config.yaml
num_attention_heads: 6
intermediate_size: 448
parallel_block: false
schedule: "wsd"
decay_shape: "linear"
MLP neurons of a small language model. Each row is named by its layer, matrix (gate and up: input weights) and neuron, and shows model dimensions 64-191. Each number is 500 + 50 x the weight over its row's rms, rounded and kept within 0 to 999. Numbers have three digits each. A neuron's up and down rows have the sign that makes its largest values positive.
Before each neuron's rows, "fires after" lists the tokens most often just before its 100 highest values on Wikipedia text that the model never trained on.

fires after: " K", "T", " t", "C", "K", " T"
L3.gate343:547494519450524423546582535559503549503466566509473505476480553471447572500566534516503411515498445411489565452473518494596599430505428555547447507545594492511470516563529415595495421494490496524509520432551472459520532530424529555414547517523529544490463417517536593522501452394545506518541525536427367501390563535567431494525571457505523556484537433497516396467458469431443461451401
L3.up343:533513485415504537454541560535448514635461479428582489530478430435595469542512473508519523539464476486543466507410480516504445478521478574478528494507492468589483455458589518496589502471533602591495531445371480490488505454501411397513555571433498481496521521543496552540480656542447519469536446558548573509528465480535417530502516567453598533436507602439525473519513530372475495487494

fires after: " St", " W", " G", " Le", " Har", " E"
L5.gate341:569547489520493549460535500530483456548510591492517547513403447477519434601501510550480503465484443449471529517484434521486525425437596467447513505468474583454432555454483471495602555548478438511497469430543439460552431511435510596482509450495476451477537439531505531503462484494514664489512498575545463489505590500585559551555421456557483462406422473437620572528457400613452461448458
L5.up341:551548536514559503509448571542552435579578589471402551413492573574491462569522522501511502507624508499467498418591459569586567535547591424441461533484564488451452490421515546538577541481575398452487461507423507465500543444533509569575544563537516554516534447562458510491478492478462429572447553511495562515582437540628480449458545433481573556556534481484538570561431513506511549467456

fires after: " H", " h", " bec", " ne", " w"
L2.gate17:490538477556533421483483530486540586560447540495492569479421429497481536479419516571517510470484455464425459403446516566489442449506517477392455562416537474578510464483467427489566496601465511536535482470527556595471465451605499471493542494564455533521512516523465431585499564495502528470461589548529553613470536472508523424487525501608503568451444547459458568523499534515466530478537
L2.up17:481566535526553536527572535570537497517488541471481589584475464493503529555441543511418494445552483520436433505606597551475490512483458520492407476509486518519601513510552477494559465701463507478448430538498580523468499520571450500419497491553415477534485427482443532557487467471438500527487515464603562552428523481447536385549509449421503507441459494526450481393542469472556473452529

fires after: " B", " R", " St", " W", " Tr", "he"
L5.gate287:477539614506473554483480467574433482575478468511474611400543424464572522490487515520543499475518525629456530430502524506510460525455516538416491537528478550535484454541423536458597459563572436551544443463463415488350485533546503480561583572485511449514465482505540561497447522455523504506550550502420513431558491513538494578521527463513532549504441466506496513478405506455491520572457
L5.up287:436584533525508488481512434550575460465485463521583475464512449484447514612464521522552555574541454543398517453546494637528510472503398434477518464474528456528483506506501594534519550546533566521479342535419526564495375459579533449460544549551451510489503599435513448499502449523528458457562577535564514411621434494487515525483451548517558488493421609513465546494442540519483552493448

fires after: " K", " T", "T", "R", "K", "G"
L5.gate167:559507550459560530448555546506492496572495457448579489436451614431585541446578504515507485515406507462490603520444439468619520503468493582449532537476514504578576506554500474453387561465437503594594499521490451401456509516493491444590574573517456519481441522404537532560521555535537481456450509567497475479464515472557526464491484436577559495426460510465492495456481471483487512480538
L5.up167:439567503436517593405534517526546511530450539520475498502502515464489544631500460529507520474482491534555527477439531451479501449562502548442548472420468562519458538477534446513489490479519515464462539490535564600600530432481457531527460434545492428540512485450513523522499485509421489585486376515459394477453542490530381578571535586531494452448486536597383438589583436492374508448511

fires after: " B", " P", " O", " M", "ed", " F"
L9.gate107:465535494538443389499540461590480530433567543570502480504475531477497494478448453541569441512531495531550417441506419346482487523597491497590554420498469538540487522503539470524541495433563514506501431515439439545529558493564506597638497518475493617398421499534434522494471494542545537474530493496431515533515586498588459452492492540523497440426463392589536552527426470477486442477458
L9.up107:530441517400505494388479565481531521510527471489569482604448361535481496504493454544522411492378429490494507554506470572580461538532488467479421506442551437537466364415543460561559513465565507548518486521511579508525498549490493502495537397566506462548542472394479454475514591548584494462569517474459492509505445624521517543559510552630428501387492556560475576496544530459448574535486

fires after: ":", ".", "–", ",", " ."
L8.gate364:516521523591518367518461430475499535532519587481460518458474446566543452553491452508506533525477528489480445448455566483491461472501589437491502409524513562480542449425425444535558588574460455504555549595500577509412515552472387444479442485562551430527510522472491529469468438472527497484595514541550603520493464431569532511560441544548458464518530449409567503439465475515466516580398
L8.up364:590574523556501471463471550510576470538436464599506455467463544521488490543463502512473395526504521408461402601502607447542523511477477497414487531537483564392512533468423523454464561560536582566576428518433476517456435540472517560444482600503402494512428483510512545445543544493432489533479486428536533471458579497434519511384506488511552578567482431538527511543557478534482438406419

fires after: " F", " L", " W", " O", " S", " J"
L5.gate195:495419572475545398430459442437468570481568568532489577577533457455499552550492535526499474490530570584444604403506456497448478548492538559507435473491550550493552513458366507523489527403481518477529530541532518453566420535510483544464603474472475498488454552529491460483484467470500521454558485475492519461507463444632544534558436461463476612548464544492575463555479540547503433452523
L5.up195:533468519444486493431473451495519478419423500540541521597487529398478588468447503548518414486491452557592551642468583551455562474512392509489519448410472445540478565363460547523538577537547535482438462471547547583533445553470481485504514555524461522480525373512485405560513399562553454398517460469434428390543525542395425555552445469501552518471493528521471460508551468478433470460432

fires after: " (", " F", " f", " c", " S"
L5.gate157:537381404433469520535517482508505459432466441428500444532507490456458462500520474523487550603435539531445559548521492525588507512517448515466455454527517540619478508525624539551576524480480579527504631432429480510548460500528453504578457498483526508452499520469499542423491584525497476491560459506448498475488482417530415541564470502495561517543610519445525460451585539571552526615461
L5.up157:485405470487510447589484489621604491509515484426493487487544550540402480436545547535464550506574528424446596496541437503477598496534472455425589527494493444578429531468580498426512471506506457438513489528478497512480530445521515506518498505519485579554608574453545526510588502485621349468511609500556460523388535583614430472474594492505458525493589509515501543418508472548507500453562

fires after: " sc", ")", " g", " G", " Sc", "-"
L3.gate157:448544442416463462430560471482440495510458603483522540421493481464505515460497406497663574568407487525496516530480496438526441466470524529478536513504543499580507565457534558513517566475430470524442525482517479454555494507547338434550527559496635567506524557473553441443507663546557540475542529490388600552504469456506443522521500584521533522431531470563519515504486527475411456451471
L3.up157:462506576562484430424488534482465519540615516470508579538515529546459534544460511489422470509474479548449470517555539484521481599419452446475544462482425498459513415547502523386581591469545585481496631537469510426471602556525513568489477477511505482417437498421525470561527484448467455476470473474496468452465440554463582546476529515486483531505525390577533429443414445528463589535613

fires after: ")", "\n", "E", " (", " U", "S"
L2.gate395:574481397523491510522541498481474482467522502471475496405523525556495442502542533543617464559397464430509479431345460498583478443520593482474462487423509449501475454491497486449613586446529552578455578550510413489513473552529504436502498477438491569453513512392523454441519514523531645546510553533421531516535528454481535482400487488521495437535513589501523550500545561456536494522490
L2.up395:484551499517469554496573549546562541481481421457534467585496580560442507514477474541425588472495437480484574497459548494543505490435540574492514484391432508512593476502454460431604508558438531428530562551451501505516459542459564438623570561522491568531390463508522570484509500452499451456516510416440523525493537574466547528518414507495555447466520552487460509553567504508482419452451

fires after: " man", " W", " re", " St", " Le"
L8.gate292:507443496512509449532422396430594446509493527549509556486455516506618509589434439489499472485437506487485504451490348455484421563566547562471531517514571556508477531479442432510457545588604554527592413507448481482542426527495540499467600468501503464447488523479440452461460547528514479518455522565495489459552496508551536451461498465520445590594523472461536531525575491625450503571435
L8.up292:588505524606479428470531539528455493536535592483500505484609589556499500592434516473579450498545539497540551468493505417515513551519548456480505464504487579514526445420412539487541506433530390535438458408582508391517473450536583497573552445564443522587465461539512555504457459533420541552499513453449616458509452487554493526506514507397523599555402512560468493557508550585399459538508

fires after: " l", " m", "arri", " st", " s", " in"
L2.gate113:450479493461534395486515574444385447545509547517580492481510467408525446445567525486513482500437442485486481483489565478530447490411439547546370518566536528449560423507557474544497463574448511582534600455475491454519524464530511436474577460478518636481416486501474517469525580574504555436473495503516563528414515576611549564592581513581500519519447448488553514510521540494528452494522
L2.up113:466495580507454418570517486428432526465493469470521540583500531359396421530526594482461457458601483554491491535574531464444440509443506389488555514575579496402530537521560512555391431571425509465530503514504459413518372443548524505497533477506507587521463451415537507490519504517400530445471500552481563468520527500468563543502548548516557529579516534412438407490495470435518440576526

fires after: " T", " t", " h", " At", "ut", "ron"
L8.gate138:570466482560436524536559622539473505464507588510538448548512472546428597540403484488528460534459519507547519471409502507465441494480456504466592527485634507572533488471461583438533485510464500583565548537529490568508470571529447532590509534503524527492427400526492468508530618492447566519523399496557406485515505475515448485505460466454541501573465564444475576599445554559437571494477
L8.up138:552584487488529531484529506533470474554560521523515453540542513501467526464434526547525545504507416487559567503515555468517406481437562493496611498516400488462500469473503530586457569575547401494558488573584494483556527355559492474481503597457538511423558543565496514450500617595545476475466403572511529487571412560528467462485549523388487547477468523413475591515422541530456499467516

fires after: ".", "==", " =="
L8.gate174:478435487476580433569463598534555494520506621531477497511432510424439564459506484443520541480593509474559496480546472393537598533431527524454491435459428426452526506456488487488507455527583455463510545514466434605423477511441491549470494521534521445486444446502453544530520586493463556448575455549569513537525493550520420496480592543488550523441603527517514489529557424476475539471417
L8.up174:479436513511575505523386575491502511512456545484425537572474551453557533501500518495383565475548510467525547498581446496460540573383544599522539459424483469521479466405447548516496545473511531445568443483519430488456543476542512497474430502492528493471418467533507450547460424588470489479512476589453581462492479530633450490508432612579529572461532448517516570473446501495413548503464

fires after: " f", " F", " P", " Ab", " j", " Rep"
L8.gate126:565409515519484480480493610624481467510515509507440526480556571444518478459450498508576503556488591482549457504601495464540464507470470559461547540465475544469524498601491524458397524467545421581557514485527482427502479535592556437489583544559448550445508512471499497463476533522536457382468461553578489452499502397512442512555478583486520366420403501536587476493521541497471472446457
L8.up126:538448574435460498482533503503388499628507518461653499439493451425449488559543457440437543553459462516482458503463475481619514493480424454517604478528449510440519535481526512506532451402486458481481462565443493450472501565435582465549483514480440586500553493404535422424517594513511470494586463565472554602506515546417465495516507475497493498446540575444604465504478483551567565455474

fires after: "-", " T", " t", "as", "T"
L3.gate41:536487582567454556493546418545441425499401551553522433507510395514426530516466490484562435537465518461455484398397492426426466481568451423502515475572501500512518544430427421436500467519529499513560554464550516604476473426416534511514581519493523532482472484522489524521506529470497500495482471471550450474411567494462409544429554490472431494443518429461399476510600434479457482542498
L3.up41:398590461459460461468499460486468493503475523454488531529512461519529581472471498497595492521464497543543514450529505473500506496460544576578489491382540501464537472494555540539526422586496472512429456515485528532449534458475425528568623513464645523459528444480414516421454493638468472437450483561517449467417463450449511522478552516550499492476491427558478473574515550431466464435518

fires after: " ", " l", " F", "L", " pr"
L5.gate3:473452417554492501570453558462430538528536509493522518465508507495521393439505481487487501557494484448558451517543541586531523530323402518475518463509611545446490544563498522503460471474470542481580425522549585492544418580474490509421433432432414562448523418482548496565455510490474545477554536407479481512538511510494593465437466461536488539462508551420443499533435472535509512509479
L5.up3:509570416456485499462470601402501478515571548498491484482522564471576410530426533517529520528452517507567461576544550552432532488480490592577675540472452444386534525545527519441453449468581510504531429450462483532480408471425599489590417468465487498473409507550558546515425547509484467519533442529465493479456539435562517461399515449446464530514505560524560397515519495448525507480483

fires after: " f", " L", " S", " T", " F", "if"
L5.gate289:544368458453537542420458475443463517590486482410489440478517480440521481541506454535470457515420476489416534441452521565556476550580428585465515560515547390515557479513531550568476510481455491528531413511599528487550451479526534443524567517498570576480546586369510495508533539492608452483463401530548540557449570476485478524485533470550478498546532564477478471567567554398578468489505
L5.up289:493474548484481530560508491498464506409590478509556520516595478526611461490432566503491487506544491371487443465500453428509479453464511508553442458614536492387482433528519498509458518469588546576623532518492467483508461470462553535590490594511382518478544393503542574526489555485409475520573467557486560452439606479540521485517483479465444493493448457521503518482537522518481463487529

fires after: " K", "G", " Sc", " g", " G", " R"
L3.gate125:541459557422496548542449558488458491578564452519570545453530487523513514406492531439538560521501535451497452505498418498441507454522534559601469444498545531535423480535567474554532537521413459524431530472421491577612450478510411509543530440494477487359378454540426487493451583434481445490498522474441481524505516468554484465571418527532601481519546503549522624446490431467431600408498
L3.up125:484481475523596561476536552545470482492548502535456471491487508459491475517417495469560466543497526516601475504425473510415500472524497461512470483504528560457520496504409464482531581574533433581475343523586532487459546549499476458501497480528528619505482481429480625574434473447428544520440517440422415416546509473507523480527455530481544472421490543482524411508478385442414483427559

fires after: " N", " n", " R", " r", "al", "otes"
L9.gate339:509520512513496553565434491423540575575650542490463492455488548481505421450495538520522596557544427535531518443490493539594438454525595470421519572499573471530471438512532512500553498536500471569548557463512497434381450460458487532485607451533531494452507496496539554484416467440524538391468504543585421474533503472534554481490546586413507535569510551545559539501483479483445459515487
L9.up339:591560526499478495491469550511466506506475618426529515555540621455538496526482556442509563495552522497463518521507427535447535526530510533418586510535464507483539477476425512510574529615479448524562501506439389429534507460445457488507474468544544512512562556478524492461468547531477602477513516504448383582516438496519565584547517547585544484473515451409571584466432454554541407554491

fires after: " t", " s", " T", " qu", " v", " I"
L3.gate78:506508467506523507501528588552497507454511473548479554573536497422525507468613404477481458477518565557440567557451506531488525560419502517441506424474473518565442491446455510474448528460534512474466371499521537507497488631458539547568445519371492447439465508468478573459439503485501538449549550520450526458456482520492458454464481473457509569468521420471599447560477428449415439466435
L3.up78:452428380469482511504458585437430567428480532418457363524555440491499489552546494548456559512365516597458548443451546542495510504456497593534449513530445496542539491537541472495528474506424485531531475482483510443587536535415540499494515574415509446547470485460550542548496580530465538446449388485509538495494510428491508503486501514458536436519610464536562449577563480469554509487518

fires after: " inv", " con", " acc", " R", " v"
L3.gate361:462468504410478473607413509516566420497592442435490567447497456500506534493525506447529437496566532467448525456535551536485423595523491495495418481483451493476464529521444550489552499492503539544438443495388395524442592483608483469492533484549532562463505526418499447503359391487435554505501523510535540620551403458476485534525523551530523426474532420601523555449409462468446517476499
L3.up361:484486426483437511543456490442481481481534595540544496457531497437638470510555558559552528539482499512556519473502484467570509582416484556581557505436594546532431513498522557525416525383515467425490467510571503490437495561463581528523548511473491483550523569464497548489481592532599486384570428559472361492501493450428417527459525515530606517474559528472535499489392567480503493511427

fires after: " m", " f", " l", " p", " te"
L2.gate10:461524535394485514472449441475516489526527523417480509439396494502487419538509468526517547489453490505443488504552505499488504516493454590478569601481498521554432485532612534582443520568589475480536587497486429495460494480590492409566463510537528613528515531485466482507546549480547483629418454663538577588447492433529535529433430395491491516470395483512550505509563567516485525474535
L2.up10:442552549517554468573436505522440482505547553461468490516450511494569480528524466511513571468484559458451577504592615597535445602445488529531515494451457422471580538484525565532424536515577525537621507397504456430483519522538588531453493593495491495566502510491562564516494515491403552578535529533497564445441531406504531551549460470423551469507489413459485360453550570500519479512486

fires after: "\n", " g", ")", "-", " |", "\n\n"
L3.gate333:410527445528566465435501479521521498448507535477542538446525466484485525442482411450479617507475435427492520490499420520559439545463494535522524455542566506615477525549576553479476467487497435544422527518476477542496508541450429517532537460422577526384437490540420423388470510546518552598616504430444499526568517375509512507458430509481483465487523391570560512485515556617597511489435
L3.up333:486540505475398448449521503469381535576482581493549553460577501514506499505488492412495513431438498517475558435431460522520445536450586394568543414502553582461561507513444526520535503501485484510495556615424454519455488511461497496598581543473562497507448603443475438361459570570419543549481477454572516578498417580532565469526519440474497472524501426591455506550433569493493521518458

fires after: ".", "ic", "c"
L3.gate108:413363563505467433534544496500456565472527540574451530481451502561508529544535457461546496483450565520487515437430518438442536500466482509520463493491495531509578577513369525445465443517483442462460494425545481545408636526533316500434461557518481558468585600553476508520489457414464538418466531519511531417469511514489508469449457605534578497512457546439457479474470406512472490386555
L3.up108:494503392488536362543429441480545489509574440475473628526426506471516483492505496540576507542493512517587509534544549514494461485538461488561570491446525494477501561535503437496556433458531477455492498519574513561561529507519397511445463378505548566468588557451453480602474431489470462443451508527541432505430496464425358535552687515573478438588475445534479495515401461427436480461496

fires after: " V", " T", " s", " Go", " K"
L5.gate370:541486625427508436506435548549494563489510490597541498472492512568552486458511509528564518532504525500452546473448556433460533490462511496511504472362539573505539389457486479498532457516539508509538435470413558459558487428454427457560429474437539465467485586569511509454481494535510537441476416429567523569448525440574462377532537532521502454529525568476533504470494394465486518417512
L5.up370:573467471565580454460503606448399475559412591415556508446455452449503580462585522494488495500481451501570584449527495511522507567459545522555526490566517490562577422556589516459512467412464497561485572422516472488573613522420459457486580560489616540526414483561474534560521545597498416512478440465530486504533461499415433514495525570506517452490509405469558502507516547489469478581478

fires after: " g", "G", " inc", " form", " elect", " G"
L3.gate159:515467483451433449464474457447522514557535477490530455490449469465471560516628434533515498496570571535428525476486621440502502525424483506417401496508488546527499544422495513436567463621437507512481538529522445472440517541494438403483498570488523472493471545463517439503491534560483616474557504560557498563577484506459455497440478534538445454417550391488500544432571484563463511464414
L3.up159:432558469497602515466608522485622465397525544521540505515497484499425563361571446492513477478489501466541537577526477486506547502513493573500507550483542477533534607401532455536452516546545505468434469456488475476547538496452502417501514573545508478572466560504514495444497539447486528522639532376481477457505518457526516465453432550478503505556502456555547530496460564439496311415417

fires after: " v", " f", " Br", " br", "b", " b"
L3.gate365:452471455462534538473461502542458443484533496549516549532543485507530544491417499509537500458544550518577497464528486572449404459444419547495404452569474591486548469583438561562532505464461485433571564464411586454429518460435451578490522473464464421483585441532454551541413519504387502551503518538481516408479588531460514446524534488415500461509577512456498505613484541504507517522511
L3.up365:459453412465499486549419498419563455498594447493496590517453498451484540472471533480595549545481504499615414502573505567534498453568550479523503527517528428596461525547573528426487529464553586542575604525539481580533453501608535577523525580527433542419531596453463538537481487508543343451587502542506511466456465483475438446521528499435547521513543468521424493527577487444549472526515

fires after: ":", " r", ",", " n", "1", "n"
L8.gate97:566527573595524499489522416491442489474471594457549547502484439553541462564447509550517481461586546525557424464513552480544459494483486535493485491557482549506506546533498498623412452448528441450459461464454552475513596530441405417575563588474539455510481485439473573517446530491480505509447554560600627486507413537507442507429506564449450546454502519557484542438454513570506520457536
L8.up97:558541505466550450429439510486508465508504524401498566535558614474593443480486545513512524525512519569549571530562395461597602493337558564496465457519559605429535611469517461492527485508467495544528472476441497475510515500448529572419469485468460488482456530511503487484499469481529501458508472483545413479478437472519540499409496541607431517430429497481532507485472524569422487562558

fires after: " R", " ", " sc", " con", " a"
L3.gate188:480533530557582536479563486521425483529553535458558564523441492473584486418533474426538519460477476524506502489546465504498548548532506553539580471506595495511507504585561548454436448615487431450446464425465487523576542453517394508538403493444603474478585544432492492402414523487412561505620483481427456519410472459473471498482473579499598541484457458545501488504451481418482485464457
L3.up188:547370417508477415547584610509468523567531498554408504505482545500516590553540461530478511483481419565608490473552452411405485576508538567476488516467505523476508550567550455456450489548502450453551435509530557496474449453488572480582444451475526451487456521404527489419532523613503497484497487513501425548474500536507493530550577552484601425551591527527552468524469464430519439429478

fires after: " min", " comm", " m", " direct", " f"
L2.gate203:507468464508441499499454510532569549434450519528594544525442504453442529491456529483485482511571454472359465425548481534629489523455605494425492512403523492497510510588530546485534515613561545528490553514528509521442431543507558448501484547490329435555472483580503458465483499534462463547534496477482489525520436483580521540451531424437456580506524398490522556496523590626458489485519
L2.up203:559557501519484476519516479549469488462498573565469468560439395469535549495452511542561465576488591484533448462551440474465544511571538412547477467502402460439654525533488553510518536471631563444549521529513504384488563502450590510500537534530531574518582450491513495545485466489449438520464572501566468495507494579548475565512488547514395461529567397536559460485527525489592522541572

fires after: "-", " (", " com", " ex", "f"
L3.gate85:466444472582455521557461580401429455478483488477522394412424461442580458493566508429510537480440526472566428529484524520535477548359421479539499520472464449467483535527435557585425437507413560537568444495497518505475527532499484462479524530523543475484483569505489544531548584572569514506471571485550473469499547574472426477472617575544526564501530501438464486591595490501528555564513
L3.up85:507475439515478470574465474448460489456514571498498430551466552548461523548475569460438523453484585406506511503528468501414534552425513531479521518537470550439565499524559434529494504559533518508490508533502489545478470500476513563447511384498537460334511504413502453463554490452511516512474481638446384598574444500480439491500493488514556576653524403453484493575471471531592556440462

fires after: " H", "ro", " g", " bl", " h", " Bl"
L2.gate173:460542507509492571449662478581383529558487556468481487509472534552474562514476523535507460512483495483432405483495523469472584470516576516492493536481463608463532490451512475476553423591470514476463471487544539487523467414457471520473412442510470369487522492596462479472496441422450613452385540516538519571556509552476500520467522469492566515535489610548475536517543515532467544476414
L2.up173:445561517500492565558440513487459534443438512466501515371551550559418444600550404507521582514454483531459402563518463525563608521543538498549409518555504413626514450549521568519538481531466556534430510499516534483526515431477393461478441505465475498470438543517548546494465547493382515593505599449509581512539503490592595500490380487494464448487520544450576542529514486497485554531480

fires after: " p", " v", " B", " s", " m"
L3.gate130:475499496511545531544519463416440512372500468513569532549570594486521401470589537476469524464522504451520476494505427564359562595520521514547458533550494551491429491502564501515410467538523562462567546612458496525484491543570425482539514520538416498449572558478493388484524475459536459539511480503531545500471370519528578531449398490494518538485508566520485542611522632534489540547375
L3.up130:419543515403515495593400427555494467521470515475433394571413499483495584551573521511483495575425446527545402420499549521465441460476407536498532489434582475525480446510629516449539457537428501516462494452444529547508489482447529524505482551459555513433460453395478507508450571470429489570471448534502438534484569462442516443437528630520517433492489494526499521545497439474562465507532

fires after: " f", " H", "S", "W", " o"
L3.gate52:611545476478528489471480554452425615430480456477392420464432465502448511454519540467551593544429575456431489501556476530470504450453468576453486514429539457483500466533478483476568522484476478497589509528467476553533418492489564544550450432373455510373491558515487424435440423465541504471501529483481542555520455501621481443531396434557617536507543552493591507439451520472537550505456
L3.up52:524506572503567642470475438564513559442384578495465402560512490480445466528511598497514493507485472513539447596482461433485519468623513466517430498434484547485509512530472572404547473445539491479550518461492441495510446524492490449540543475469557483563462538493512616470505481411460523481455512449530500496500504475472516431510409565559474544464491513507493468529450560437572469493612

fires after: "epend", ".", " Min", "ret", " Comm"
L2.gate11:487475570426504526528560526501565607512538487559487519434434521494498539516389550498502521491375580504471549520465553550504563602542584483456518481434472522549483545444561467470498506538614418468449526462575445487455547481533550552484460513559515472522482509565457460520474474515523543526494532559485476543463434534468455492464414539451442597410468477541540490444520532599462500456437
L2.up11:513498466548481508599513529546484479519452408556520658638527469582500582515515435464547490465569546416535576418597598543507451449537525510540550460442435559479496535433471441504481447478616521502514496473557453529502471477558525552457474482529452503472541547545472533537463442456492369408599464395562540415493440572429534500493473523479501489405466439466483556491453438501492489454477

fires after: " f", " c", "D", "S", " m", "C"
L5.gate35:399467441481466479484497473442443490423458462420440518495490459446535566491525444436549584551442535556579369537585470528559527452439486529545467454485497444542560449474587569595544492529498537548521468457462452520474385573520451445528430556485638475482394516451465467473449557532556452471543492576430462569476482409576520526539496484573566520479576496491554435438515525439560456592521
L5.up35:566420491622473570465501485534569515496475537547590434455532533529504584501474469498488489525489523456506542439466417479498554502483553480562548570470474458472489523519522515448485666521568501489455588499473437479447445482484541431508583629521484453534554386520550520537571506502542538436567498570408450442486471375502560476458476599443493531457559541466489473480528471480541427486520

fires after: " f", " F", "it", " min", " Comm", "ra"
L3.gate232:515431537501501450474361570540534492444475542564443510452497522503483505517490513485636586556591535432542492493596435512526491528456537534534483492515483501459458479511482500497420620542564524559603573577579475470462426450584620467454570567522424561467497494517444522445448529529542540444537547493471527491544495477466533533553496447503562539527485362522565530452567561490548489512483
L3.up232:496437457498487441482490467593537527348574561430599445494471513429507485466489413613483531512530563469549502479498510498590462415516586475460526508506531539422500537525434488475471480488541426405442369444485521495455481469507441577544585555533500507453506485557485528476495505520508525504492479426535524552563504582503489430494580422578405563503381458507430480597499517416466490465544

fires after: " B", " v", "g", " G", " g", " b"
L3.gate138:434528464498443572500572518553535625437470595519478467544427467474555523444579440524503521487466471476528525458382472503453474464431499480474498525490584474564555463547524589437542486500504481453491577435473534497556512548513389522509535579487499399504506504405505430480541508406482577450574455502457489567478486502547481536478521620423496523358411476515507492526479430492501492611461
L3.up138:563493418452536508580520562518613436426530465486527499491411572475439487433470479516480531524530504406467506610502450392539504568475621557518537513410368457532507489499537517494458487428610497478488561493469493428429472524524496419511482452554528491570483511515538536513545463538430445462515472504603455490590470551398436484503493506482484540513588502604480371492447508477445477553430

fires after: " ", " g", " G", "G"
L5.gate248:513505491497527536401533496489539564593491526478523517524495445540480433556560483534503547591509445522461552473527506485528485473532546466477443474426445463555590469476557517522589432554390409593458576470473437561401535476423489480536528532470543503555512515592515487467456586524452563537553495493516448568450493547473447568486507533514608566420541495469479525463455451514374546553388
L5.up248:459642566434536436415510490518558533500527485430530563477555434498526528563501565485489592568494552517501482463573449443583551489485531460577383506528481515412529490576523495655474493504423473473434452545472503501460445505436530530430491507485512461538570495574539550498485524455517432507574450494617421522385487478540468524488490471555471432479533434413528476459584416456486532579517

fires after: "–", "98", " n", " N", " r", "96"
L9.gate2:474572527498490484405516459483564516548614542420520519474529421365540524518473465556514458550482502521428548405494482595479459517553452472503434447498581506456611539512573517524519559502521445536563491378431505462500463492448456545514442571433522463441531482493450522431444533430430425525511544507490461445520605453533591447456470531448611541561542476543534531522480580349442526385430
L9.up2:523493527584472436413561557478539554518470505515463477519529424540463487549434521470561515473507494442470502439444557525441523496544529516477491558419458450553569500547409523533528498518619438513465521425498492461530485419500371584591516495536592462467484528500461504550512584487517554402378494503515395492553467577458542393562534499481511596523538526439584502423403508445515509543569

fires after: "c", " G", " gr", "h", "stit", " g"
L3.gate210:561549612500536551481556472489540501473454572500437491494505447534533548519526470454516454560518477551507551551530517451491464518491505541423426447446587490526557539585471514500447549557453482493499515529514463495526514534487408474424539480498484460421467399546564538541544509464515604509563625418507610518514554506575537567562424550506489475520563525601484639483435505531470524504454
L3.up210:464595595569451457591514451411656442380503457511487561550424457501508506427503501509525504589500532508509481485548489524531434434518470501437493508460482473616464580522536544561526543543419613570491574538541481536412443560571376546494394499543562429524438460500539397517539453455557593513532500502461447502461518438480503556500503560585506540484527401503507430534506481564591488551491

fires after: " p", " P", "p", "hy", "C"
L8.gate206:480484498490499597536592552554466466521456528476478494407410600521517571506518578483609502581401482603546572536410500511542544494449518468541562531552586486525526462452532480433499477483492511498562525492477503566484637526450498473436440511581557570456518478494554432499480554550461523471479487561490481524514460497524478440455450451412468517561464501545529540571462528616577505424432
L8.up206:500533356513486476415527497448540463555541492465519559512474578458391488420566444435575505523582494538438428455493434507443550501486521569580434499530503568537465501469526549508500518483511481464528439587498482524514588492582495416448439482484547459494539540337464595421506491465516564447486472542528417476503426510498491506414554566523538582503563556525505590524465404500533471481470

fires after: " b", " e", " inst", " fin", "b", " se"
L3.gate13:476475585469477505475488472532595429567514556508525616519471531454563453435574553486585447627539503475551443418527494499504529510425478537544502516467505603492553509547576553445522438609501531534570549560440517521550515453463523525456506574509437490509505439446508526482469505397410620449497516522530548536448561529404461562444523517544596513533490522421481493473442511504473541481497
L3.up13:470474555490498515539570542430460560443466504523556491508439524524570541434484551551592452531492532484532416443582490541510500402431527556504389499505489461530532481551536540453509480409528529658520551557401430443484437541513500522523430538468507551493560396496555529480461501490523596531530614499536468485539538489503511615477495496510536458584573536548483491528530566537572470572514